Weights of a small transformer language model.
Architecture: LayerNorm before each block, rotary positions, biases, tied embeddings.
MLP neurons of a small language model. Each row is named by its layer, matrix (up: input weights) and neuron, and shows model dimensions 0-191. Each number is 500 + 50 x the weight over its row's rms, rounded and kept within 0 to 999. Numbers have three digits each.
After each neuron's rows, "fires on" lists the tokens most often at its 100 highest values on Wikipedia text that the model never trained on; "fires after" lists the tokens most often just before its 100 highest values on Wikipedia text that the model never trained on.

L10.up85:540533465501431565478524539447527551573453583408502500473449508568551569524477445394596425445416415508571510490446531512517472542453530438522460470508462565472491546484578511476502505410458460498555509574620542488530497592543557512561533582494494499529468488389530603479512524463405450472509549552420506525499479548464480487400471604557502457562485447548507571453528500505473495485572500435420489501469522568453518479533519434506380548509534492476465481397438482600428459518448478493489476486635419547495429494583493502451553583487526434499598458494464478504576423505500465486
fires on: "\n"
fires after: ".", "\""

L7.up585:618494502516432358412501497500492520496428504518465530438414393521527537539509518402453370454517476445491461543404507477525541483506557490492496541515577547491411517448521435450387510497562572509545537473525458481526508535527474499511589431526526452456509465441509539445493509501426457441474631566511531446505593531455539568487500479503481445544463518491507482540521561514542456503512396581567471528555480612481523546534418602519464519429458455412533454535553490580528444439462472472531524487503536549552457486558534558448492520506546386418597493586455482575546438521485545549
fires on: "\n"
fires after: ".", "\"", ")."

L3.up546:517414539451551369465573498420525525558529583587484424513494526474441442487454487494500518376527558440494434535506481548556498419418383559478514468509574511604479515525494523543526571451550486443504447528483499516491476552485511516508450535514615537507467520525527406493434502501564523449407575396529542470517501560458457481440598491528514449474474483521560597556507466495477496453498484518527493493508571523545491554530535534641464469489502464574527500525396451402526488495381551468387480442510529507544458482429505427549490465525443472421398476458447540476560493548603551521
fires on: "struction", "de", "ment", "ation", "mission", "te"
fires after: " con", " ", "g", " co", "la", "r"

L7.up51:493501482577489436449404431505550528413517530513620396465501489460440544570595549552538594433460529400484524463517411505461435470484457529469514489509469547396579492471494523536536428403475493385534571495529453536522539431528582404513542510523479484496483552444530633600494451475496464500473533546504513568487556568526517530434530488557441495520462475465585427475557487451531591461462507521477438497485506440498571476466457440630536517533495527424612447505504527476505475465574503504542463517461551484502374503450530485464592535519446602502452526540468474552420500520518525568
fires on: "ur", "ne", " Ne", "s", " ", "n"
fires after: " ", "s", "er", " the", "n"

L7.up1323:548546495478445518492535565543517487539445490544551606521438508483382571527474508485524486480480525494446494549458431501378538430430468477513569489489575491453438505485605428589495424546589423503438485494521414509543534568493511526617527520448566478559457544434494514449482525478548493508584435567371474471476479511493524468471574553561538409386556552462552479553470479472484560528487419566444495562468464492464508472399423525513531516538451444453595534539519498553433484509432479570522543562584538498514456453451479472543467484421552536457411551559527517583503511446374523539
fires on: "y", "ke", "z", "ca", "th"
fires after: "s", " S", "k", "z", "al", "e"

L2.up148:475530576464438515544504561552519503511533573463612394510386587480429478521574382478615476593429540546517426487557543444496434526437519508487577488465479501509464589523482458495473556404510528454518586453403466359437592453423548458499548513494427557530465480578479447426533373470429509511469472436457486560517469531573498500486531507504524541455501464542491466482488471502448512472517542536536528543559518509502541489530401589397417481545506507533581575521544501489538512477485490493424447536506479572492483511448480495461538514483590508586525436435542435580511429511452537508
fires on: "re", "ra", "am", "la", "m", "and"
fires after: " P", " f", "f", " p"

L7.up909:638448533461511521441457504584498513449491485491498497493519508464429498489538571497384419580568517468398487482487546485514540484496506440545555535533518449450496406449468497536393480416441390471442594447530432584476454481452584501488541495546482460470486520538552481486489487491522393484431562512441596496598458564447533525532504606521488427478489492462501509676524424514513476505487437481415493506428465508475518545524479519444477471477464547506440510519662571517446439487504434475483549461560529612473470446592446558531521494474498457497578581496474535496542519545573505471
fires on: "\n"
fires after: ".", "\"", ")."

L2.up1186:440481605493506458415535532476450439523521461502570554630501507510520550510543478509520525516519507492456516526428477455509619446490574472520437458451483457478505401444507397582433504443500472537439538413579510521491522432536519524508548561605484443491648402490439525501536483555451474537507433539487502515492537503513486375540488521496410557444443484381560461490542504550526506464559512574490487465468586561492456546533430475471502509417601495471511526473534531538443389598532514511602441469570431545417476512521482571517471438580509483536472441417537474502446562477535487420
fires on: "s", "ful", "al", "ed", "er", "d"
fires after: " member", " critic", " tradition", " success", " great", " free"

L2.up507:485493523479320442513469599449401558424569437521501503466504483536546467462494414482516562519487447553487479408459481570511532509379507549408539495564552460540501450490442548558496497472515511521473555519594511576490555511488549582392465526480530539511558451569426505549495546574500557494492497484456487452543566566508473565435547593456440500446436494446529597430470499443493544511422535506500527493467491506528501501456565520549495373385572447473502422495518558535463479461487586492512524574375543477505516558523577506452517493590478525438435447437502483534529488476429603494
fires on: "20", "e", "us", "as"
fires after: " (", "\n", " h", " cl", " wh", "y"

L2.up206:559474501481573487412463477483575520379452567548541483558558531542424596483499512519532536417422538532498453510535566486557526512492436543497437558407508501504532504450474500535549504596498531533481565501506506506525487501485543474498535382463489565532451372451483426517509433468521491458571572523564555583525523619519379554531425506587536451524488464514506474514493498480437449486500493445489478529460558511516475544518414468500468556375448473480561480500530479515505586420525517565507381465484503439635567521506557470380567454500459505429547505530415420546430553479459572554
fires on: "if", "or", "age", "end", "d", "re"
fires after: " ", "ri", " (", "i", " I", "{"

L2.up299:498483474453497405570509477566473486595433464455507559464540482389471535471501542499493502497531475440489491475489567607532528512489534581507519551509517479563498657417525592528459439469523443463491617493492399548430537554414554488405496471543497515448404484508464514445539499507484518548475508463538519575534484502441561494582480535460607478497526532455547484519443517514476524511505462579488517536579471421493460516525476436503565499492451503461356510555455523512503541410520632509451562454558501464462483473564555450484461578550420510527573473533438485606477505613449458367
fires on: "com", "n", "ic", "ro", "tic", "om"
fires after: "c", " De", "ff", "cc", "le", "d"

L3.up1319:432547553539395456524499548511499558500472476468377502425501580457482531580540470510483499567452540517580418600488457534475483454554483539440466521591572381508464487453463530414468485488526492588561523509442487418480535524546485554448511474522541432582433534447439491518472433514428422593446551524451448533490537540553424477582485509545486514547508544577530484508487452451473481445532488411542524548519480639377434483490462587411417500527538467497538512489570511471595501570534485485447525538517615480500462582502500570522449450531569404514470480520441439494470514548429484557
fires on: "ra", "s", "ri", "ca", "la", "in"
fires after: " f", " F", " T", "D", " Di"

L2.up697:555486455470472445475469543520504516506478434601538420512452503495578465493498534534497496549525478556408512511497531473507479429503451624420438472521596454480513551432432482431560529537512451370561559508543586549478495521509506503546484492449581508447579471473403589409541476520472511590529444534529522450475446475387462462487523526488517445561599546567445500482468452456454561439436427507482482576527662523503474485496464506523400456490549634495498511479424453497444646435556532536483552526452485534516457439501509569549529558492531435456556455497488473423505446484448474541
fires on: "ce", "s", "age", "ie", "a", "lic"
fires after: "vi", " Vi", " vi", " Sp", "fa", "f"

L2.up713:377554555477474498472428431444508586547439405536486480553488583475563500552532526545503516541515503455572539510577486531368496540499513582438488538416485436447507497391504558489526555454480476517571560506526444480570477500517479490460522527477481476578567500496581494488533458492524496492507440561484489480532417457501409589523543408552440488546513503429436437581522579490518459512483421389524578575539507588498449528456455566458472518468533538426463526558593542518538443531566483438436582444537507450595499558485409486503476438493504444507547511435485499355544465472389512473
fires on: "in", "g", "pe", "ra", "ma"
fires after: " F", "s", "f", "F", " N", "L"

L2.up275:572523518472505450531468459512405531437500525395556458612473504437427460446527554509491512558526526429474491501439560468468579505615425502572513497475471474466453474514520539511354503473441519513468488512504420531553417502409535443432554544481480503578565514474453506503530435478502456461556497518530410518537493464573530523607507502559548514558378500509543538512483428444497524552592498484500491531605510431540516548600517548443457413382567500515473484559521431338460476554489457463427423526602502496530507477503514521436477493539516489438568485500439523559599477533459443463
fires on: "se", "mon", "er", "ent", "mit"
fires after: "com", "s", "mp", "te", " Te", " Ta"

L2.up1532:488541488564516538479471474476514479499486429438458456478428508551516444464541578579468505558463455506486523538493494495631457552461460472414507436488515541570493559480424495503506406516407523457512491450606500517455406417477494537496420525451588495505486524383541539458458477543483548483437461469559522537507508379569486517594412541487508507525431453541512479507539483525474487481533499506536483527560446560516513439464439503491502410505544449525453437575513499487414550505559632524471590532595633634507420405472544544514536561529544420449507567561412425500496484495543448425
fires on: "ing", "t", "c", "y", "ci", "at"
fires after: " lo", "d", " bo", " Pa", "lo", " sp"

L3.up277:592465414518582480497432441584559538433519487485434484539477547493579531381488480491510487452504540441477526483505497559530468550546537501531559442494516498437501507576497432438443531398551558580449603524432485502442550538526492494434501464537479501481479522440446496491487502464521452480508433522568539475511469506620515491500574551511475599481428504521615421517490491437489499639493513372495540434495381562488500515629471510437478556481507415501408428536580493462476539522519500639555411510441572512490463455509517488502437399514491481413486487431549532538517484457505466436
fires on: "y", "s", "n", "ir", "ice", "on"
fires after: " the", " The", "ent", " just", "D"

L2.up575:533523564539566401482499576609485545583406607491523516423494464406473464473516516532481473517501454485544475510602431671519546540579531465570600496536416541424423473486454494579467581529538516479479484474435444507480530496451504419504524430516399537498515543498561492436540477505497432540537533515516498426477544531466425467544520419510485506577523562453526492530495523421547571476498543493528558470539490484391496497551528549480557476486539416566488535488461442502452427463433422448461515585541524403571610440450466557512428507504468406473496451549532447570536461467493529449
fires on: "y", "d", "z", "an"
fires after: " S", " T", " Ka", " Ta", " Ma", "s"

L7.up507:588416508547526375485544522506484563579538498466469500566523422503538457411583504464479372511570443508433603549385539437457500466397529502523483537517540431423490522526478564565520522441463415471485598436481440483484440502481420497552584568497487510429492595483568495442464552477486433472479495568499469528586499507533508537453562592410474465561487535451516507469506545486592530554480514534523527460457397583534560553536528529468428428520479532462401467437535464495466511550440505499532462535561493592459458507566429473515445507569494422470531464548522489587419516558464497536
fires on: "\n", "."
fires after: ".", "\"", ")."

L2.up1000:427507615564524539572568523493435542465524463587469558431448506467526451413427527469479576541580473495520472492468565543484461506509494422547410534630436523409468571487547485503401470520501471501500528460502530556416585539483509539479457567481477512534492472556516482470496547374523433530472441585582571476558429486566470540472541505440508586389489429496590486479487446473461490564439523439543529450500528571520455497445488589449465450515463518508438473460581475479504500480486532453493527560490588479524493397513391541568466448510501506476454356559534444570496507534577573487
fires on: "t", "ter", "k", "y", "ga"
fires after: " B", " ma", "or", "ha", " Bu", " Ma"

L2.up771:552570493455452463603473430489479474560527515537370399514494531623564466422529477594509584447475421558510586559502556558532481517564511505525447584517610484515516502519526503532518579465472504499503523448501466417485501498487545523456602527514436464527456551424542485556439499402389563517473533485315541530469498472480591523401563514491529394430508494457489576541519529519490554508460472442439513456520559463431497532436468481472511528535554545471467473577613468558559499468496494511548502452450487553535447477547506503471520447514447441496429423530551513525591462497545461433
fires on: "en", "f", "th", "r", "w", "k"
fires after: " M", " G", " de", "ie", " De"

L2.up1384:463483599571495530559533474428570467523520542512580536509513474499599549480491461515447511492434456550511612447486510505543426521535429488610567670421498504481532591599450411481492450512429463494460437504502476523473569493439618466500468516451569533515422445512515492455608568495520542408449522508544522433483615458413556469539522514533463484483460541509580507473435580511485485525460537517540457473579539535522481494480542490502424466491490474577504558493482420467487468475454531439463538498436458425539352505403521493453521400537561525488444456513435481447514489546564574493
fires on: "ell", "ph", "br", "arch", "gra"
fires after: " ", "at", "th", "or", "ch"

L3.up231:506480481485555527449490480459394495434463541556503511537576453400474543567495529551496476550511568553550483504410498524436539512518408491454401479515481511485567507493484556571522538457488453420519516486452434478532448504435507409529544484569473487522495542483615505388459478509559461431446490435508534519514567541533533408465563547551515530504468445423569477524470567493527521485435604631509577558559486495457465542522526416457562493436473543519508494453545478465578583611501354456499541466512583467424543374512445359496450552495483514567485472536496539446556460493460524442
fires on: "p", "at", "r", "ur", "g", "mp"
fires after: "n", " ex", "s", "r", "e", " Ex"

L3.up371:519408558531523466408468413402493524544605443566570472527466504563493614496545494400541539494493529534460512563405544511582443530442606542466490521485500414566534510472506492532423508433550484406534430565579516626440501515496522489495459466501477531519515486439540503436490459432526529478644527478582483523534483422470442530483512434484469479523560443474429546480426423465531620624478544505478514593591545444451492518431501520508418419520542471473449493499524519475522531412537544459502403555533515500490436450532421565455490489516469578561461480469442443513532489510510480520
fires on: "==", "man", " which", " who", "it"
fires after: "\n", "hu", ",", " Gu", " Hu", "f"

L2.up359:501519444523566413444467473569479511510384491497573480622573495536483513536470504483463482564524506456494538566474539597558520551555536443473626530425441482527501446426374471454540395506478386376526463491455506526606512541532503456483472546475516437524608495484482515563459517429482451564533436475458464480544543506510540546428566567526593541533442496532497527550484554456431451475425535458466604437471484452568509518495503594452516453499476432506454497496439472545510548465517571601449468560490436439537418504525486596406473416444468533500532473511476552504543508529514441433
fires on: "k", "pe", "c", "cle", "ch"
fires after: " S", "y", "u", "S", "s", " Sh"

L3.up1360:418478444510507468411504426510537501490546472570495527547489430478483657492598517465507464604481568516530453513502425426512503444502495543590497540478501552433524437480442551473535494442501424457533529546513382474529448456512525532488502589566406534525582532469438351480462547480570485530507491537493391556538468557528402474636542480491500499500569469501553602466527517453524506490539492511493537456444499525477490510436526526480552464559531507449492486438577491490474515501503515464507439450549482585553507575623583476440519489659454527504500446496468494465374526493539445422
fires on: "s", "ist", "g", "id", "ly", "ate"
fires after: "s", "es", " a", " most", "co"

L3.up1221:434473517463518511500503557544531486481494638535514420530547411515428514465519505485497436532492477486461529503536519487568502423522394504514472563458594506449507500423529522444507508458434503467526455495494513525488541449523564482499505493475581581499495557545536495560486461516552602565509578485423499570514496519432518353568437443601520480534555543440585556547524479453570473441504587584523520548516537459429450475428604545455542636448564503438384402452508566491456559501491487513513537344475466521511499459435568517516528547532405482465495485515539486463450478479468409407
fires on: "s", "d", "fe", "ist", "b"
fires after: "s", "es", "ad", "sa", " dis", "men"

L2.up1280:517487443501591479521534457369499474474483487460469490557497502562488456538577503529459488449508590469460558534472480481512497526596458504553394597509487530520576504559427470507566468587546495516599523532448517469518487519447540511356521506556521581452490488568522491421476492439506491582457473553543483425479448478500560503498473519486587497514468475427490533522521505472472474536517556467393583484463512436508500474507483471554547551478489531465507549552452490400479554405512440426347414510416485437473575487512547493585594534583489568423518409532633428455435490499587547545
fires on: "or", "le", "s", "a", "ly"
fires after: " O", "op", "e", "ro", "C", " c"

L2.up487:601477486533499510510503456501452472422453501444504508535483533463441576442516499461444489504481548494527421513502488511512454567493496446421445557477461488486548546543541476603595512464542498478425691395510502520589429518438542492569508479483458506474550462497542482543490391533594507461485446464517445545497533501432460609398531483442510549512519471405479466498468487431602448465598455599495515447454398491467475564581555616563500535430514534542510516546506458454483510462519526537428421390515507506562571517446543537496513437530461488512601484433473481492494631500501527545
fires on: "re", "if", "n", "x", "s"
fires after: " the", "A", " ", " The", " A", " I"

L2.up292:518476472460529555441409619523546434531556483490553500558474519494456484457467545512491518483607545477482538434457480573414502587510509471420468383517470397496579487495509506436445576389485475516465474567486481487503497564523567547518499474521428515514506515564499443447455506668534498507403469570544493456514535504399477492474522614498503494474499556534472531419515600533502500511428488404583569449535462542414421554488470432547550484485484420456484555481523431523534480487520505440456616457421460458555551487486525542540502540460524455535500608549545604553445589450479507469
fires on: "al", "o", "tor", "r", "Personal"
fires after: " It", "w", " an", " his", "R"

L3.up875:460458543483467533482530507393494459514551513569528539461550489534562520515460442509438500387544528530510577511586464487534505505436451572418410403596481440477499516426508585562501592548578546440507536505485443414526457406450530539530510515482544538440466469522463543374472492507519597583467529515523550506579459455480520510554481511542491502494526422579501522497589459488524518552475542577568468441561479519488456501440438433342565588526465477586451478434480516486454515532466432531535626438431531439467449438494600498532484549526510589544449551520442485498559479454443460494
fires on: "st", "g", "r", "p", "t", "ce"
fires after: " con", " pro", "ist", " Con", " di", " ex"

L2.up242:603460447456526495488523567473541542488578462448455548508512588563546471525461527500478503395513531464516455609436510578471463440499510492541462555473562523507508574515474479404617571453450484501466481470522531486460531555427541517547408411508533582505521411471497504544572542559457535555503511583490493520433443597436447529512476461545437471506480470522548538523526532510524516585488567437493506539416541389485497523484458361412561520511558435454516432437612431565393591454473527521496478426416527477542412533537543467431518479591525502519443459548553446478447526524475543556
fires on: "gu", "f", "her", "leg", "if", "ter"
fires after: "al", "li", "lan", "ar", "it", "l"

L2.up781:492489573561442384495484619467553633447452618457595487577534488412529538383474528314528509514451538421576552485480505473516499514572555476520555477434522413500584463522400488488518441548550445509484534430496492538536549455403512496464541513471535470502454476501576457534543555535476437503421499449442491437485533522511553462526468556515502514470598465422548494493452494433442540491497495455489481463564441565467430476581502510579534500490540521562450578528480470545492487489441509421473562482474471529597499483558548584468452547561523563419471510436533479539560515535465515451
fires on: "d", "de", "y", "ub", "it", "ft"
fires after: "s", " S", "{", "-", "hi", "S"

L2.up448:375462492568503428549546530456508419549418465541478653371512580536533536484455546436494498527535595445517491461552480496484533487509385469548488483613494523453477599476477555468342553512473505514511487563450540369530423511449440539585487515447435468418531438504489512525510444543422477476502535560534453533506394525588532558466557445547600470451472472509534465507570473521457526466501462520566515499550525479463468474491559430505483505464469466508542524493550447522448554510542513458508577537402486529579545418481533532425482526572561524534477546587538431498506534431510498460
fires on: "s", "d", "p", "ir", "y"
fires after: " mi", " Mi", "ba", " bo", " ca", " O"

L3.up37:418491455629406451522449409471475529503482509597468503457488544453501502511610526511440524608443591572530488506503600535496462478551483490498493426561534516549479533423441518467504534506549551521438542548439559434483439453513539527455597474525571469458432494590482450514466446386449485537527523500506512534491409528518465531477609490538466517414473484423531516509489508562442425456525440447575544552539534492463499464537525564446396493599473638355489466499568536479499450457481415509486540540430520531468522561583541495487523535479500456502522501560471468605487454602519480469
fires on: "ri", " August", "ar", "ra", "ring", "la"
fires after: " p", " f", " P", " "

L3.up1342:530443450498524508475428506533410557444450506517425479538550549501478605443558505519524456478489524451503455486513425568433563465533416410499436567535545479511513460509525453527493455379546531530405569478417560507401510541469516495524478532565452532560520456457454549513464505579473482527467479510457539521500486529537515467545489549477436490485535441495510573541397546663456492590509509498498573517450516471499477548590547495470450521411413420509526486539538477394390525415529509544529489467607484581586536484411575599499537502512404461501495518449608416508487481530476501403
fires on: "re", "n", "s", "ad", "ver", "le"
fires after: " the", "te", " The", "time", "hi", "we"

L3.up1288:542524487453501546449423504434487609557507497430533495499579517503599446494498469577499448567491621505606564557526504462453495546527485643522511485506518537346434536513434508459424447545477523401530544508539446481447486468437543437510526503454523536539564515481554500412557482468552488492397470529457450499483433527451519507459510446505536560508561556501431572477541490421463522387504536413544605544583454543426350571507423435479396501479469490460452466494498453524553518556517540417488526544487560493565467477543542583426477534513497479474527512526465541486469447567535502484
fires on: "p", "in", "m", "er", "ra", "ha"
fires after: "s", "S", " F", " S", "la"

L7.up1204:543479508573493445367490553526508580513512452523458539422375424531579519457556423422426474515518536458496480567475478539486495511513544551574550542532526475406442551507571444513457506458447489468442492381544494541494487469582467447515578421576432444535457492539474487485549471499488385400502577557496509442610364536521588454516475476500547445565550492512459482516539572514502548520543514494488587406504411528552487548532536533463470500435462479509524434476569526574414480476527502494563526541491449571452442463570450500589482515541534442454528416529451505514518498511528500638
fires on: "\n"
fires after: ".", "\"", ")."

L7.up1039:590502513536575444475559549467444531467437520508443477455487474545530429467549497357480454477512431501502460518428529464530448521435565513543445486505448447384420510478555559448513520430526472516433520453498502550553425455543439514574591470528501378475489508507539520423469525517495439440472558541510557501507455609501431497435447467461499534546434486435429536582488589455560547545510466551423582518515430512560488556537445521459467564431478520517535460452531564562530446480452504443561513498628410634594422480530541511486483530582473455539531564571517520500546508569489513591
fires on: "\n"
fires after: ".", ").", "\""

L3.up878:452497587478531644544521571489502500498459428401473475483400461498441521508521506385452566540474449470545501549532462468526558520525504481524449558578455481527452535496522493489551446388436538451534579504490490521430412578522458463481552515366464520477509585519572493485485484377422478549573569404493468573588475572535472483542545536495504384498564522534511474632453472573468476516470509531538473442580501523495584445491569557491555499493527405442476446540466477486397509455482509493531475510539501511449639505531555483563527521589494457453448560547557560493462509503493460476
fires on: "y", "ow", "dy", "d", "way"
fires after: " Bo", " h", " bo", " a", " ch", "il"

L2.up406:518474465515634485524421412494544516496440546550470589512515528453627448513506481471468572538467548456513546440476512605473534595535405504491571542442518495392540486509523613489449529518436534453504468540512602475550472484563561570424542583491570557510699484481518501521520412521511493403445453513466459475549395497486432477470583407497479510491480445433558564437489520453519494525492484451507564508488513448657534468508500427432543485528475440531556515491484436506477493395511487472499464532531520468540486458454442543511568428486451476510504532518451423457479466505503437473
fires on: "ctor", "it", "g", "mm", "min", "han"
fires after: "gu", " Vi", "la", "ru", "g", "y"

L7.up1522:579512513510530424480471537519572475501405499523479512433474500477543459531458513470399418466476427507522452509424481374477631461558625458448497475463530436501487385478455487520468520465510512526437501460518580540561485524473476546554545426526499443433497550546467526517480465490544500513563561561478555528614552525424555523528472566488512508547420503505498509408562556414541480524520473605379512528435415513478493532460553511418479462509442486487475488449543516565462460424467468480519465456546528505476467473543593583567602484573566508485633420540393493513499492508567583562
fires on: "\n"
fires after: ".", "\"", ")."

L7.up643:372478510491596510489517510427596432491451497524449505600423465504548531476546521508604521507512437484551440495496415483493542512468529543425453481557508565527503583499487437485478557477540506536567485557475481537458499438437471532446518443462513539571522531540595496454510533496471421459452487537453509573513563552519457435519511473416425481425499499544508433516525643560424357537381480466536426417497498514537494510421544537359617549474582507554532545562502509599434510433571468508547465494469520552455477522502534453531525516398560522496504531545486501517396521472568522522
fires on: "d", "t", "b", "dy", "y"
fires after: " bo", " po", " Go", "li", " Bo", " Li"

L10.up1497:592495576474528479414436594435571466615480511549467516452508451572555508447515511484600451429543502493496575501541556460472421549505546471518454520440532490529551511535493533553530439479484437460511487511510505499519424499451578471488602474486450423557480462384572613478534436572391499429471486613473557516461459468513479404436535443446413510568510486587509507459496520511523515511574482523421489566508528437441512479516525494413448428525508499396537519505506493612520435476500539515439517437609451554503533508517470518554590511554521475551563523467517573463566399486414452444
fires on: "\n"
fires after: ".", "\""

L7.up1276:570521463497409440436516517496441485466502485555564462485437458546537542504514529451460433446556477480450502532447522445492467489533516544548492507470533454525419472376538441474514524423453548468441560515466491488524474514511398491568511484507462521439493449498599506462469486470461408513561577565544547480578520551521471485516535513458448497541535551409487534560568574493567522592497440490510532517478421530578566583452573543453445442442388458493535450444560480486501412436474480440482474494627462624581499389540452557456574487572598541453548484474466515591546432481501581611
fires on: "\n"
fires after: ".", "\"", ")."

L2.up591:472470571514662449500503518436511465533418622495558527545478512534485484541483478475556566451500462466553500482500445575495540510615430496518541370499594452584533574457523582567393433446530550540466524488472563463526475471521564549453461500383529569466441513481485547570574515540449508439488591565562542520524442506513449454591510517548542493475485528461520432475438512439482567459426518455523514515434579477520460448452529528429430531486516501529538490465483598456444526412433550486486471568449529495499469462382558537513469552545367414479510543536490445546477537473548502518
fires on: "d", "or"
fires after: "qua", " Mi", " m", " mi", "th", " con"

L3.up677:509459545504524531475484510610471552510401575571500551558487537411452540520550503569475530521504562410503339556502483499407469510496594548505479548510508532521530486545395522389525478534501395530378495460472521467573477483393457549492501537509500513559467506449585460489471487509480412511513438480444450468513466573563524527475571461515533467528517551412498523486565477437534613508373453479401429400479493524555434487543532491566536572540494548391528547495450505603434482482493453477455499567518533476505470504527559500490525525483554538461534512570454482485589459363515469518
fires on: "ke", "p", "ce", "o", "y", "um"
fires after: "s", " S"

L2.up617:604455473520449482521417500477444506538501544560527522555548520473561574514447533512474450547510455508450547512418542579470525532411459524522478493529500480495517483492507469481534451504586412413599548512361456477520506524444485500457441511472546447461441491575574516448542590480508506483606497536475494488575584498487534445447418556487618441502541399459599535506545542461486615528447560484537542517509475506574520501512450527337475485426522608462529505611486483452484459502565467525471499580444496419573470516503442496491459428516454527547449523474563458595579386513507514458
fires on: "th", "k", " Sp", "ch", "p", "n"
fires after: " ", " S", "S", "s", " K", "),"

L2.up1534:514491478503407472463491519510463574557532504446483523486526483477492511427410431562555598460435457469491496447511547493509503535486462579477482567535494482411480563448565534552455492460571541582528463475566494510557511514466585483506506369502543592536520411595536519572457365514439497489516470497447437480487564499531531541434409552460474644479387544505537449457467453450501511479472507507535463571541395406546482498328520578469520467492475610579531526559537529543500490402499484530514462570498543424530468590510486529516454507531466529472468505457584460520496568502490416457
fires on: "20", "–20", "ction"
fires after: " (", "le", "\n"

L3.up218:516534439484441410503539527552529531564433500483359449521481446484504453526487438539523470517483517462479424575551490536479489498461509501507410496540501483495418528591516508468423549517525517488527575501409477507466551535514587588464418454526571499497552480464422488491412460458448457513471468539519582446377505626539567502467482496527496499503581561515486580414518637420518474477503567477466623509491551509462562586492450470461445482562535457496506475476586496406584594558499558457403563484506390539435521561487559524446436459541575556474550457514477525508462460561499428500
fires on: "ra", "ir", "ic", "is", "ro"
fires after: " F", " I", "mp", "F", " C", "ter"